MLP neurons of a small language model. Each row is named by its layer, matrix (up: input weights; down: output weights) and neuron, and shows model dimensions 64-159. Each number is 128 + 32 x the weight over its row's rms, rounded and kept within 0 to 255.
After each neuron's rows, "fires on" lists the tokens most often at its 100 highest values on Wikipedia text that the model never trained on.

L6.up161 [ 54 132 188  80 177 130 145 122 127 196 131 101  92 152 146 163 133 149 146 139 146  59  96 125 100  94 126  92 157 124 125 104 164 145 144 141  85 110 136 144 131 151  82 105 122 138 127 117 107 157 144 130 129 144  80 127  18  76 133 173 160 177 109 121 153  49 131 179 110  80 163 173 122 108 147 174 157 143 126  78 112 128 114  63 104 154  68 115 145 164 149 142 118 124 159 197]
L6.down161 [107  59 100 122  96  78  86 218  74 100 201 150 109 164  41 123 119 141 124 159 130 138 175 178  79 129 100 183 127 143 140 111 133 118 140 163 157 128 216 109 167  99 210 165 123 187 121 167 144 139  82 155 104 151 122 175 117 107 122 154 137  96 144 101 154 146 103 122 109 112 140 101 110 160 111 116 122  91  56 130  98 122 139 126 160  97 126 118  95 105 104  63 143 115 141 175]
fires on: " \"", "-", " there", " re", "—"

L11.up279 [ 78 142 132  56 196 150  65  70 128 171 161 101 166 131 118 140 133 113 109  97  69 173 112 149 124 114 148 119 157 136  95 167 142  98 101 161 116 175 182 111 130  84 120  70 142  43 129 125 148 178  88  92 137 129 131 126 110 180 122 133 104 117 174 118 131 135  92 124 157  95 164  97 140 175 135 165 174 156 127 123  92 205 175 135 157 134 124 106 156 174  81 184 108 117  72 106]
L11.down279 [ 57 130 159 160  92 109 107 189 159 110 134  99  14  89 120  99  79 157 154 166 103  93 133 151  74 106 152 120 150 162  87  95 123 129  98 139 147 136 160 185 131 157 156 138 163 155 168 123 133 116 168 173 128  65 135  57 140 133 105  83 100 140 133 147  79  61 138 200  72 123 142  95 122 134 139 152  84 143 136 110 124 153 127 134  70 133 136 144 117 139 100  93 100 164  98  79]
fires on: " b", " G", " D", " C", " Ch", " Sh"

L11.up232 [104 162 172 110 102 184 119 115 155 140 148 120 107 138  62 103 141 101 100 151 101 155 136 133 138 111 149 106 139 126 149  94 142 113 106 118 131 154  81 115 146 145 130  46 144 126  76 115 111 129  91  81 106 158  97  88 136 167  89 130 108  62 122 155 104  85 166 122 173 133 123 122 143 141 149 144 178 173 166  61 116 157 145  74 128 130 136 144 136 204 158 127 107 156 107 146]
L11.down232 [103 136  86 130 117 126 130 149 154 122 130 114  59 197 125 175 124 148 157 125 136 107  99 138 116 109 118 194  96 132 143 132 139 206  72 130 148 151 123 133 143 151 113 117  83  83 163 151 131 123 101 216  76  87 108  79 126 107 127 139  67 117 159 106 170 131 162 123 105 130 142 168 127 100 176 145 102 181 137 145 111 148  76 210 115  88 172 143 107 126 159  52 132 159  78 124]
fires on: " D", "-", " G", "D", "ld"

L10.up553 [132 130 144  47 169 172  99 181 123 137 174 173 163 184 112 129 127 152 137 147 103 147 135  85  89 133 116 115  83 151 180 112 169 140 121 179 143 104 141 158 115 146 122 112 135  87  90 141  53 121  63 116 115 128 142 127 122 170 116 128   2 130 127 142 111 138  68  39 118 140 119 132 120 105 129 128  94 175 162 112 154 158 142 129 197  74 106  86 134 118 104 142 168 116 135 130]
L10.down553 [146 136 131 140 105 154 160 136 161 112 100 138 133 163 144 182  72 161 126 212 174  80 102 176 130 117  82  64 102  88 105  84 176 147 110 151  95 173  99  83 136 137 111 159 127 119 129 144 144 152 128  66  46 133 120 143 113  79 159 178 151 159 102  95 139 139 124  95 141 106  84 115 128 177 129  48  87 118 160 129 145 115 101 123  94 146 107 139 101  99 164 130 170  86  87 163]
fires on: "4", "5", "2", "3", "0", " −"

L6.up263 [135  67 209  82  86 119 116 142 181 131 161 152 200 164 125  74 138 115 123 144  91 100 205  89 116 157 144  84 171 110 119 113 174 112 168 151 200 145 193 162 132 168 119 134 137 127 124 141  83 143 124 132 157 139 116 106 118 136 130 110  81 153 169 158 144 159 138  57 124 151 115 107 100 110 139  98  74 133  95 105 114  95 124 134 109  93 148 167  88 149  93  98 110 126  74  89]
L6.down263 [117 145 148  99 124 134 130  86  92 165 143  82 173  89  96  92  91 108 137  61 139 130 145  76  72 163 134 112  88 177 166  67  54 148 163 157  91  64 125 109  79 123 136  92 124  87 141 201 111 132 123 132 114 189 118 137 121 128 149 119 116 120 137 150 136 141 113 163  85 125 192 100 123  88 123 163 102 159 130  98 141  97 120 138 132 165 132 122 197  84 157 197 121 167 104  91]
fires on: ".", "0", " was", " is", " not"

L12.up416 [132 126 100  91 109 125 101 132 135 125 140 114 160 135  70 182 131  52 122 139 133 124 166 120 125 100 113  91  91  89 217 105 160 107 182 133 103 117 106 105 135 182 141  92 201 164 111 113 131 107  93  62 123 200 106 117 156 113 124 159 105 160 162 139  63 141 168 124 155 140 164 146  50  86 183 139 123 136 126  59 130 178 120 151 171 108 106 143 103 124 156 182 100 109 135 116]
L12.down416 [149 139 129 104  96 117 140 118  57 142  85 173 148 171 121 132 147 161 124 118 115 116  75 207 205 142 121 130 157 164 117 106 153 115  80 159 135 164 103 128 161  96 123 146 132 121 124 151  96 107 158 167 134 108 145 137  78 161 143  86 163 125 180 180 140 113 149 148  99 135 117 132 175 128 104 172 178 109 183 166 107  89 122 121 138 142 150 141 108 122 136 117 147 106 115 117]
fires on: "ic", "ity", "ation", "ment", " system", "ments"

L8.up43 [133 116 140 121 104 175 147 140 118 107 113 142 141  60 108 112 161  92 157 137 134 127 140  98  79  74 120 132 120 146  82  97  92  76 135  93 164 136 165  92  99 162 156 116 125 163 148 170 116 120 113 125 137 142 130  52 154 107 101 110 135 170  73 119 148 186 130 101 179 110 130 120 113  67 103 137 174 121 123 115  75 117 178 117 112 139 136 164 174 129 129 180 123 161  99 164]
L8.down43 [163 111 109  80 141 104 131 118 153 134 148 145  83 148 127 141 122 145 113  91 186 171 185 103 133 131  71 143 182 104 119 122 166  47  86 115 122 171 104 131 127 105 147  91 143 140  42  82 127 122 165 143 153  99 108 114 143  82 151 146 104 115 153 106  72 175 137 105 153 110 121 135 158 120 189 203 115 144 107 142 130 197  51 121 100 123 175 122  99 142 130 151 137 158 150 112]
fires on: " to", "2", "5", "9", "6", "8"

L2.up9 [170 166 134 117 126 156 101 102 105 109 133 113 211  99  89 146 118  97  82 123  99 134 109 150 130 136 161 192 203 129 119  93 142 133  35 140 170 149 144 100 147 147 133  52 155  61 123 146 120  96  74 162 120 143  58  96  95 114 105 143 171 104 136  84 137 108  91 143 139 123 171 123 133 156  80 113 157 129  89 175 153 179 104 148 106 131 150  99 168 113 112 119  84 146 183 125]
L2.down9 [105  77  88 148 106 101 151 119 171 125 149 141  49 148 154 108 129 163 154 143 141 130 132  86 129 139  79  62  78 147 137 145 100 151 158 133  76 147  76 163 125 127 118 207 128 175 132 154 112 149 138 108 154 113 180 181 148 107 136 104  84 153 145 145 117 123 183 129 109 123 102 121  91 106 178 134 123 151 150 107  79  82 147 149  96 124  84 144  95 141 146 153 137 124 126 148]
fires on: " It", " This", " Hot", " Old", " port"

L6.up420 [130 172 148 124 126 138  97  68 118  94  60 194 136  69 126 166 155 104 127 137 109 101  57 106  75 147 160 104 105 186 143  88 115  98 161 131 168 121 174 127 100 157 111 159 162 177 109  64 127 112 103 118 105 173 150 109 148 155 107 200 130 143 123 100 116 130 121  64 160 202 118 171 130 134 139 139 133 126 114 144 114 126  92 117 170 151 129 110  90 100 150 149 105 156 127 133]
L6.down420 [146 135 116  60  75 176 159 128 117 146 142 107 107 209 140 127 118 145 172 124 109  86 157 188 170 108 115  86 154  85 136 148 132 112 120 116  87 127 119 162 154  72 192 123 168 102 121 117 128 163 134 176 116  39 119 149  65 143 143 142 136 108 118 169  82  95 165 169 119  88 137  99 128 192 158 128 168 152 159 117  99 160 111 112 117 149 146 109  99 168 130 134 150 131  98 119]
fires on: " in", " to", " ", " University", "on"

L10.up64 [142 106 180 148 119 193 168 145 171 131 145 140 151 146 109 108 159 137  68 130  38 125 132 115 120 164 132 138 156 101 166 116 172  90 176 112 155 144 133 192 155  87 120 128 114  89 155 168 137 123 111 148 208  75  81 141 144 103 114 165 118 145 166 180 119  85 110 156 126 156 102 102  65  91 175 144 147 114 164 133 149 123 139 134 126 153 117  91 158 209 101 130 124 120 147  84]
L10.down64 [110  90 166 119  53  91 133 158 125 136 179 125 109 122  71 137 179 126 125 115 169 119 141  64  90 129 129  87 110 141 183 102 180 126 147 103 122  86 129 185  87 170 184  98 115 151 117 153  91 152 114 147 153 171 107 146 124 155 174 101 107 133 134 143  75 123 107 160  84 174 134 144 115 183  79 104 119 173 123 172  87 163 111 148 108 104 143 135 142  80  73 179 135 122 103 146]
fires on: " was", " not", " is", " p", "."

L5.up212 [107  94 194  79 116 161 154 110 169 128 146 164 157 159 121  77 191 155 105 143  94 126  81  89 113 128 140 108 114 103 176 105 128 120 118 141 174 131 160 164 116 150  82 134 133  87 119 201  50  80 128  75 141  75 116 109 109 175 127 172  46 127  77 147 160 141 105 191 162 115  88 168  93 107 129 143 119 133 167 148 119  98 180  88 164 211 104 124 176 149 145 132 141 118 123 189]
L5.down212 [125 139 149 137 127 164 104  71 136 127 126 107 116 111 122 166 145 103 187 113  86  92 149 171 132  77 145 136 131  73 209  82 185 190 137 135 135 138 157 122  75 144 137  98 133 149 109 148 132 122 122 101 117 170 110  89 110 124 122 166 133 150 152 103 195 103 125  68 163 130 168 120 140 115 119 179 102 130 162  95 140 162 140 120 147  95 157 154  87 142  95 152  61  66 124 159]
fires on: " is", " was", " a", " He", " her"

L12.up599 [126 149 135  96 142 113 132 140 109 180 129 146  78 143  89 114 119  76 113 141 147  92 102 146 155 121 188  73 145 135 148  98 170 107  92 160  84 172 117 127 121 125 162 145 164 104  72 129 128 162 145  90  55 113 144 127 122 167 107 107  75 149 117 101 164  57 160  98 178 136  80 127 147 138 183 139 186 150 171 110  62 130 140  74 165  85 126 130 154 172  97 124 167 112  61 147]
L12.down599 [106 117 175 126 145 157  77 184  89 136 156 130 155 173 100  87  79 116  88  59 103  69 162 135 194 138 118 116 104 107 101 107 110  95 132  94 116 131 128 112 142 146 135 100 132 123 135 210 147 151 151 142 122 154 127 165 117 141 147 160 137 130 156 160 110  96 125  65 118 175 182  91 107 111 122 217 115 138 151  84 189  91  91 212 129 123 152 146 109 158 123 128 143 105 102 136]
fires on: ",", " and", "-", " D", " by", " John"

L5.up395 [145 167 105 141 105 146 166 132  80 138 133 127 123 137  54 128 176  98 145 101 161 131 143 127 171 101 151 144  52 160 154 113  82 111 102 106 146  74 143  97 137 122  40 157  92  40 158 177 128 127 161 129  97  62 148 128 137 123 125 176 181 127  72  97 165 197  95  99 134 117 148 173  95 150 144 157 205  64 146  86 130 122 133 150  94 112 132 168 161 175 154 119  58 113 132 110]
L5.down395 [156 167 109  86 100 178 126 189  88 157 136 148 145 134  73  82 186 169 126  88 138 129 201 118  88 107 171 130  91 114 148 141   6  96 122 124 135 147  77  96 122 155  49 121 139  89 127 136 138 172 108 128 149 109 102 189 176 135 129 123 173 143  94 149 164 195 129 119 144 122 109 159 122  99  72 112 152 142 169 123 176 171 111 146 113  93 104 151 183 100 103 134 119  89 118 113]
fires on: " =\n\n", " de", ",", " (", "-"

L10.up525 [ 55 124 119 144 160 161 122  15 116 117  74 171  76 121 111  85 150  93 115 103 110 160 150 135  83  97 133 187  85 159  82 125 137  57 145 110 141 145 150 170 120 126  76 132 141 210 108 140 106  96 179 126 126  83 139 103 150 142 110 108 108 106  87 179 147 139 140  95 150 159 131 120  86 105 189 190 145 138 132  87 101 151 158 173 160 101 143 101 177 122 134  77 140 159 163 131]
L10.down525 [129  63  63 180 190 143 148 124 101 148 122 111 137  52 118 128 161 150 109 175 110  82 151  81 181 105 105 135 184 163 105 103 127 119 192 165 198  98 148 105 142 120 177 117 148 131 118 131 185 146 114 162 124  95 123 137 146 126 166 105 117 132 117 112 131 107 148 158 125 149 100 109 173 102 164 138 119 100 197 140  95  87  77 153 100 136  94 127  83  72 133 116 128  97  62 100]
fires on: "m", "h", "d", "f", "ul", "r"

L6.up545 [122 116 162  98 166 112 109  88 121 101  46 189 151 134  97 144 192 134 108 170  85 113  81  88  81  85 122 133  96 178 151 156 155 109 153 178 144 142 164 152 113 142 123 117 165 188 120 100 110 130  51 140 177 112  97  90  94 138  90 137  91 180 102 163  84 131 115 120 126 191 151 138  62 160 108 135  96 114 115 126 109 135 149  86 101  80  82 111 111 142 108 143 193 128  82 113]
L6.down545 [107 147 217 106 119 127 141 133 134 186 132 130 143 131 123 109  74 190 133 102 153 165 130 143 136  84  62 131 155 178 178 111 155 149  98 152 125 118  80 136 134  92 150 142  99  49 115 155  99 161  75 102 112 113 153 188 150 152 145 100 104 199  99 132 150 108 202 113  86 160 165 177 133  86 127 151 137 148 125 156 118 134 165 113  98 169 126 207  91 100 114 138 154 113 153 131]
fires on: " ", " to", "1", " –", ",", "born"

L11.up581 [122 109 108 116 165 152 153  91 156 120 156 131 159 131 133 163 134 131 135 163  96 122  74 145 117 158 117 107 137 132 143 102 124 148 107 142 111 142 146 170 141 172  68 133 164 134 125 106 130 138 229 107 146  92 123 161 104 103 106 192 116 112 161 109 170  90 107 153 124  99 147 222  91 154 111 107 155  86 112 161 176 181 108 141 190 117 129 110 139 131 105 147  76 116 101 136]
L11.down581 [ 98 106  97 146 103  99 144 137 116 107 149 167 102 124  96 112 130 185 131  91 152 124 165 238 148 133  96 141  94 127 101 119 148 101 110 152 146 132 141 124 208 168 171  89  43 101  99 136 151 118 130 104 114 153  85 176 171  91  75 152 133 146 135  75 144 141 105  88  49 209 194 122 113 103 114 113 104  97 137  82 155 123 118 120  89 100 177 149 127 106 104 132 167 147 145 114]
fires on: " (", " \"", " [", "-", "_{"

L11.up150 [154 201 103  76 149 103 133 154 117 142 141 124 187 156  92  85 117 102  84 180 130  92 116 133 183 164  76 112 158 121 162 109 150 105 142 176 105 122 101 169 116  99 179 102 177 152 149 144 114  96 135 124 147 163 126 158 167  90 110 201 136 170 130 101  94 102  87 151 151 114 119 139 111  84 154 118 135 146 149  98  64 134  86 147 152 138 116  94  92 171 123 194  78 124  92 177]
L11.down150 [139 146 102 131 107 151 136 172  66  91  78 125 243 169 150 211  77 142 169  80 106 126 126 124 121 146 147 102 119 145  80 149  95 139  74 130 128 112  53 136 155 114 120 140 152 126 129 142 120 125 154 164 163 141 148 151 116 108  91 112 189  42 168 122 128  91 100 117 186  91 165  90 161 177 163 109 111  72 142 130  79 165 130  93 134 140 124  91 102 102 142  88  85 195  68 135]
fires on: " ", "es", "ation", "ments"

L12.up320 [136 141 103  77  82 167 136 149 141 103  98 129 170 131  58 166 142 144 154 116  73 115 146 146 134 127 157  77 163 164 143 135 135 117 136 101 124 158 180 137  98 148 152 101 108 164 121 120  96 109  91 159 136  66 128 111 153 165 114 184  40  84 148 158  94 144  62 101 146 106 106 178 104 113 101 183 118 173 184 147 118 186 161 116 156 135 142 128 119 126  55 176  54 130 156 126]
L12.down320 [145 116 107  93 132 112 151 193 176 126  67 163 160 160 152 131  82 179 103 135 149 137 134  39 133 151 108  85 124 175 173  77 156  70 133 156 166  68 157 153 135 101 156 103 146  77 112  63 156  91 130 184 143  94 121 153 124 103 115 209 133  58 116 115  97  70  94 136 131 138  94 151 119 107 140 109  84 149 150 177 188 133 142  70 119 134  98 157 140 132 134 137 112 154 157 158]
fires on: " is", " C", " st", " c", " was", " It"

L10.up308 [139 131 187  87  87 124 120 113 112 171 124 152 164 128 132  97 103 162 123 186 126  65 119  80 121 106 130  81 156 187 151 145 169  78 150 111 124 153 133  94  83 141 121  84 108 213 114 139 109  95  77 137  68 140  76 119 135  93  79 125 152 126 157 109  93 124  84  56 126 116  83 165 119 164 201 190  91 132 134  89 145 154 131  95 110 167 138 192 119 110 114 130  93 137 155 169]
L10.down308 [135 215  86 133 135 118 102 193 116 157 113 121 103 133 136 147 173 181 104 130 150 138  84 135  94 150 170 130  88 119  60 121  87  85 158 172 109  81  97 131 200 182 140 159 103  91  90  89 133  73 139 120 136 105 141 168 112 126 175 120 141 103 128 145 137 155 148 114 162 131 169 125 127 143 166 147 139  78 140 156  96 101 135 114  88 170 149 115 154 171 114  88 157 139 106  95]
fires on: "4", "8", "7", "6", "2", "0"

L11.up387 [ 72 142 176 101 136 159 151  72 158 155 146 118 125 164 117  77 132 106 113 146 139  78 132 115 153  49 110  87 121 107 139  83 144  53  88 146 131 150 125 172 143 143 198  84  87 152  82  94 112 130 117 155  91 168  70  65 130 109 146 134 137 148 140 176 138 137 108 165 140 160 103 146 120 153 178  88 156 130 142  65 128 110 125  73 104 132 135 116 131 160 102 153 101 122 207 149]
L11.down387 [ 45 109 148 161 137 147  75 103  84 141 156 102 132 102 112 147 126 133  72 107  85 135 105 179 121 100 139 137 140 125  94 136 193 157 121 139  81 154 189 128  85  99 126 112 142 107 150 114 109 134 105 135  97 124 133 179  80  97 167 160 175 194 115 169 151 188  84 133  83 123 140  87 179 134  79 130 133 170 169 196 147 110 102 101 142 102 122 161  60 116 148 131 159 121  90 112]
fires on: "ph", "n", " no", "em", "fl", " ch"

L12.up66 [105 103 134  71 188 106 121  94 120 140 105 137 109 147 139 112 105 158 100 199 131  90 126  76  90 112 132  69 173 126  70 101 150 108 103  78 165 155 177 123 108 128 144 124 138  75  80 140 107 105 120 113 120  94 139  58 166 125 175 115  86 116 136 101 198 143 178 134 150 123 135 190 109 104 112 163 180 199 163 184 110 178  59 157 156 108 119 137 141 168 119  99 118 150 145 136]
L12.down66 [113 124 148 134 164 143  85 117 112 143 117 117 133  91 157 110 153 146  66 117 130  46 180  61 139 106  87 158 207 168 114 179 152 107 200 105 132 127 151 105 120 147 146  82 127 123 162  88 128 120 143 140  25  83 164 161 167  66 102 114 152 166 152 133 117 179  77 114 108 166  68 158 110 100 127 119 176 170 120 136  82 126  99 123 141 134 134 122  76 136 152 131 197 139  81 122]
fires on: "-", "==", "B", "ic", "\n\n", "2"

L3.up538 [125 142 106 135 149 145 137 137 177 131 109 184 124 124 113  50 128  78 131 139  97 185 114 106 108 145 117  87 153 131 219 133 146  97 150  98 175 133 161 138 136 162 187 139 142  96 135 174 103 104 137 136 102 137 147 125 128 117 185 135 112  46 175 140 146  74 120 130  89  79  71 120 174  17 109 147 123 180 102 177 152 134 109  99 114 193 135 129 110 117 123 112 181 112  94 110]
L3.down538 [156 144 175 122  98 114 121  84  93 132 102  51 153  87 101 171 119 190 112  97 147 148 154 108 135 125 163 134 127 142  40 136  83 143  66 170 116 139  77  64 158  89 117  59 140 128 125 149 119 167  94 113 138 133 118  89  72 130  60 114 112 181  84 117  76 173 131 118 137 169 121 194 122 170  99 110 173 122 131 154 114 134 147 131 151 153 108 126 123 176 160 121  95 131 126 158]
fires on: "ri", " str", " cent", " ev", " central", " du"

L6.up234 [114 110 101  85 113 125 194 127 185 165 135 131 114 123 140 128 133  75 150 154 145 106 144 115 144 125 139 138 110  94 126 134 170 187 134  97 105  66 207 146 139 162  83  82  99 157 102 182 142 133 132 100 125 115 112 131 142  99  87 191 189 129  79 122 140 170 124 109 138  90 171 219 104 108 166 180 143  84 132  98 148 102 133 106 115 129 118 101 156 122 111  86 116 136  98  95]
L6.down234 [126 162  79 101 110  92 149 144 144  86 181 124  95  97 131  98 124  84 166  90 111 103 152 180 176 107  77 131 206 102 135  69  91 142  93 150  85 149 122 172 101 155 165 105 134 114  79 160 120 173  70 119 142  92 110 147 117  98  94 199 132 161 108  84 130 152 155 163  71 196 123 145 110 143 149 104 129 103  83 159 145 141  89 146  97 106 161 110 188  94 138 122 105 178 159 137]
fires on: "-", "–", "\n\n", "—", ","

L8.up599 [171 125 160  90 166 143 154  69 106 104 154  59 127 117  83 107 144 165 125 153 190 133 105 104  83 111 146 130 160 129 218 168  98  39 107 114 125 151 133 164  67 165 125 136 163 124  87 100 106 101  86  68  95 110 145 162 117 124 119  86 149 159 105 131 140 112 164 129 200  90 141 123  90  91  99  90 152 153 122 132  44 102 147 174 144 131 148 151 119 231 148 192 106 143 146 178]
L8.down599 [171 129 115 129  96 101 120 150 120 127 104 151 168 116 151 152  70 136 140 111 174 149  98  45 138 136 141  53 189 150 139 103 135  59 170 159 104 172 134 168 138 140 119 111 168 138 104 130 121  71 148 101 104 136 160  96 108  79 140 111 207  56  73 144 146 147 128 176 135 112 125 175 154 131 116  84 120 180 162 126 123 135  66 126 139  99 151 142 122 141 116  98  70  80  97 125]
fires on: " |", "|", " No", "B", " Team"

L11.up60 [119 168 135  89 172 163  96  99 107 161 136 123 147  66 107 107 107 162 176 196  63 144 111 112 125 134  96  66 131 112 156 120 169 116 136  95 140 157 151 105 109 105  95 128 185 142  99 104 118  72 164  96  99  21 160  84 153 155  95 136 134 188 111 136 168  71 139 174 167 172 131 161  58  81 107 109 148 138 137 204 169 123 104 181 157  92 150 143  90 164 116  82 127 104 121 170]
L11.down60 [124 132 159 129 114 130  81 136 161 116  74 120 132 112 156 117 140 147  99 136 153 123 154 114 130 149 158 100 128 128 118 198 158 108 170 158 110 144 199 167 156 162 116 129 131  88 143 125 100 120 102  77 144 161  82 111 141 100  70 147 131  78 111  68 150 145 150 127 121 137 132 103 166  63 115 115 153  64 136 101 133 148  93 143 113 135 133 110 110 125 173 141 114  79 100  87]
fires on: " |", "v", "1", "==", "B", " W"

L12.up270 [104  99 150  97 147 114 173 151  99 152  76 121 122 108  68 125 169 140 163 152 145 111 175 111 158 120 116 111 119 148 137  89 127 143 162  98 186 125 160 104  79 159 117 135 164 125 139 173 142 150 119 143  99 152 131 121 166 157 112 168 112 105 126 145  71 197  49  89 155  43  88 168 100  93 139 172 113 106 176 122  97 132 210 157 132 129 195 128  95 113 127 149  31 116 129 127]
L12.down270 [ 87 165  94 164 177 114 146 116 140 150 113 136 129 115 123  96 131 123  80  97 116 185 163  96 186 142  88  70 146 124 100 112 104 148 161 160 119 131 130 144 165  76 130 119 104 149  74  99 189 190 107 142 152 110 134 204  89 121 159 104 137 124 189  90 121 114 136 131 119 154 111 135 135 141 144 127 103 142 141 129  94 111  82  75 126 142 126 131 140 146 153 149 170 149  96 115]
fires on: " is", "6", "7", " offic", " was", "5"

L10.up569 [101  97 141 106 127 167 151  13 144 118 176 140 119 154 132 120 116  97 146 172 157  92 158 116  96 162 129  92 165 168 153  85  82 141 143 157 140 155 102 175 136 112 143 107 142 116  86  82  96 115  58 146 167 138  75 130  86 117 138 150 106 170 137 121 162 174 115 102 116 138 128  87 106 133  93 167  92 183 119 157 105 197 110 166 158  82 117  98 139 160  58 206 118 168 143 119]
L10.down569 [ 97 112  89 156 123  94 118 158 116 128 153 173 122 160 115  44 100 183 174 126 122 129 152  73  91  94 121  93  91 156 139 148  78 156 137 162 211 121 138  92  99  97 149 153 110 157 117 143 165 148  74 143 100 175  77 125 117  88 105 105 173 146 108  73 197 150 136 150 144 158 113 108 143  99 113  80  75 104 166  79 103  77  95 105 131 116 150 167  93  90 162 172 143 143  50 125]
fires on: "4", "8", "5", ":", "ele", "7"

L8.up421 [164 132 144  98 119 167 177 119  80 127  81 156 135  91 159 130 159 109  69 130 137 141  83 132 118 107 119 134 139 112 107 154 143 109 166 111 140 100 100 169 101 174 169 166 145 182 121 123 119  80 153 137  99 157 166 157 140 148  98  95 100 173  89 141 102 111 204 165 186 116 107 111 207 108 156 178 148 138 165  77 133  54 110  32 147  98 117 143 165 153 111 188 136 155 128 164]
L8.down421 [ 96 110 148 105 136  95 124 169 149 130 142 162  71 149 103 109 157 181 145 115 158 127 122 117 164 197 139  61  44 146  95 133 163 157 116 112 100  62  89 146 119  92 136 111 174 109 160 115  92 202 153 111 124 167  86 164 167 132  80 108 108 146 105 113 103 115 159  99 116 150 164 162 149 123 154 145 136  58 173 176 178 160 112 178 151 140 115 126 111 166 110  78 179  78 185 110]
fires on: "ed", "il", "as", "ann", "pt"

L12.up471 [114 120 168 154 129 193 116  55 114 150  88  99 168 170 112 123 161  76  86 143 134  80 133  78 191 103 121 123 165 159 165 114 126 123 159  94 153 156 165 142  80 110 152 114 122 148  96 121  72  47 125 144 115 129 106 102 183 138 125 176 106 138 150 149 147  98 200 126 128 153 140  99  68  96  97  93 137 102  85 162 122 124 130 118 230   0 135  93 157 126 118 163 144 135 135 122]
L12.down471 [128  82 111 154 156  96 123 121 135 177 151 228 139  87  71 151 136 188 133  97  71 153  70  81 164 118 156 126 134 151 142 134 202  91 126 166 161 106 113  79 131 100 140  78 123 105 151 114 139 148  90 161 137 132 172 129 176  82 106 109 169 188 173  86 159  88 150 145 102 128 144 146 120  56 112  95  89  81  86 111  89 130 130 118 125 156 150 191 129 118 144 113 135 149 120 132]
fires on: "0", " to", "7", "1", " from", "m"

L10.up467 [ 94 150 128  36 147 105 121 112 157 136  94 174 188 110 106  58 156 128 146 132 133 109 153  90 160 131 198 138 131 136 149 109 133 145 149 131 194 150 198 179 139 178 119  98 156 151 121 123  90  65  94  91 138  92 120  97 147 176  85 146  87 130 209 173 169 165  87 156 112 100 145 102 151 120 121 118  84 107 174 140 111 163 123 126 123 111 186  95 130 146 108 123 107 169 140 101]
L10.down467 [125 126 138 117 141  84 103 116 129 124 130 121 138 115 164 150  89  70 192 159 154 115 160 101  85 126 128 160 169 138 152  93 105 108 115 117 118 171  70 135 131 136 154 201 116  85 176 156 173  77 126 127  81 135 122  71 145 136 131 143 164 105  60  94 139 186 103  99 119 156 115  87 118 112 128 117 142  77 128 164 116 116  99 144 127 111 109 111 138 130 162 202 139  72  95 178]
fires on: " m", " a", " an", " the", " of", " is"

L8.up544 [103 128  98  86 173 117 173 141 153 135 124 154 141 105 133 145 104  52 119 134 121 114  94 105 102 151 125  79 116 151 152 131  92 185 119  73  93 121 142 174 130 205 142 104 128 170 122 175  97 131 106  93 145 175 163 116 191 138 121 171 155 132 102 127 135 141 126 130 150 107 111 175 117 156 137 138 172 132 137  51 101 152 197 149 110 171 115  98 204 133 114 101 114 110 200 156]
L8.down544 [ 88 142 122 129 124 119 191 104 143 150 172 113  98 125 141 131 157  98 150 133 135  59 158 197 143  96  84 119 190 187  92 140 121 109 102 140 114  89 174  97 132 166 136 107 127  65 104 119 115 171 145 113 139 114 167 148  72  73 102 170 124 143 158 100 194 182 130 129  69 113 114 147 134 140  59  85 133 153 135 105 134 118 132  98  92 117 112 106 108 128 150  84  95 252  71 155]
fires on: "-", "ilit", " The", "–"

L6.up279 [101 166 109 180 168 135 216  95 108  80 146 165 106  72 126 117  92 121 109 132 133 118 130 126 176  93 128 120 133 141  65 154 150 151 154 136  67 117 146 157 119 151 120  65 128 142 140 185 145 126 139  97 210 149 115 125 114 114 114 139  96 125  68 206 150 128 119 157 164 108 136  87 124 127 117 111 131 100 214  42 104 169 136 162  96 120 113 104 137 156 109 118 175 155 134 126]
L6.down279 [ 39  97 115 127 112  67 163 116 157 139 177 114 126 109 122 138 142 130 107 182 170  77 150 147 104 157 103 107 153 134 117  71 139  89 188 125 129 117 143 151 107 157 135 133 107 155 199 124 182 112 179 187  68 148  81  73 113 159 147 163 124  98 120 118 104 112 154 111 104 112  90 113 119 204 123 140 106 115 148 114 111  97 184 110 156 153  84 164  78 124  90 160 155 142 114 149]
fires on: ".", "f", "ig", "p", "d", "l"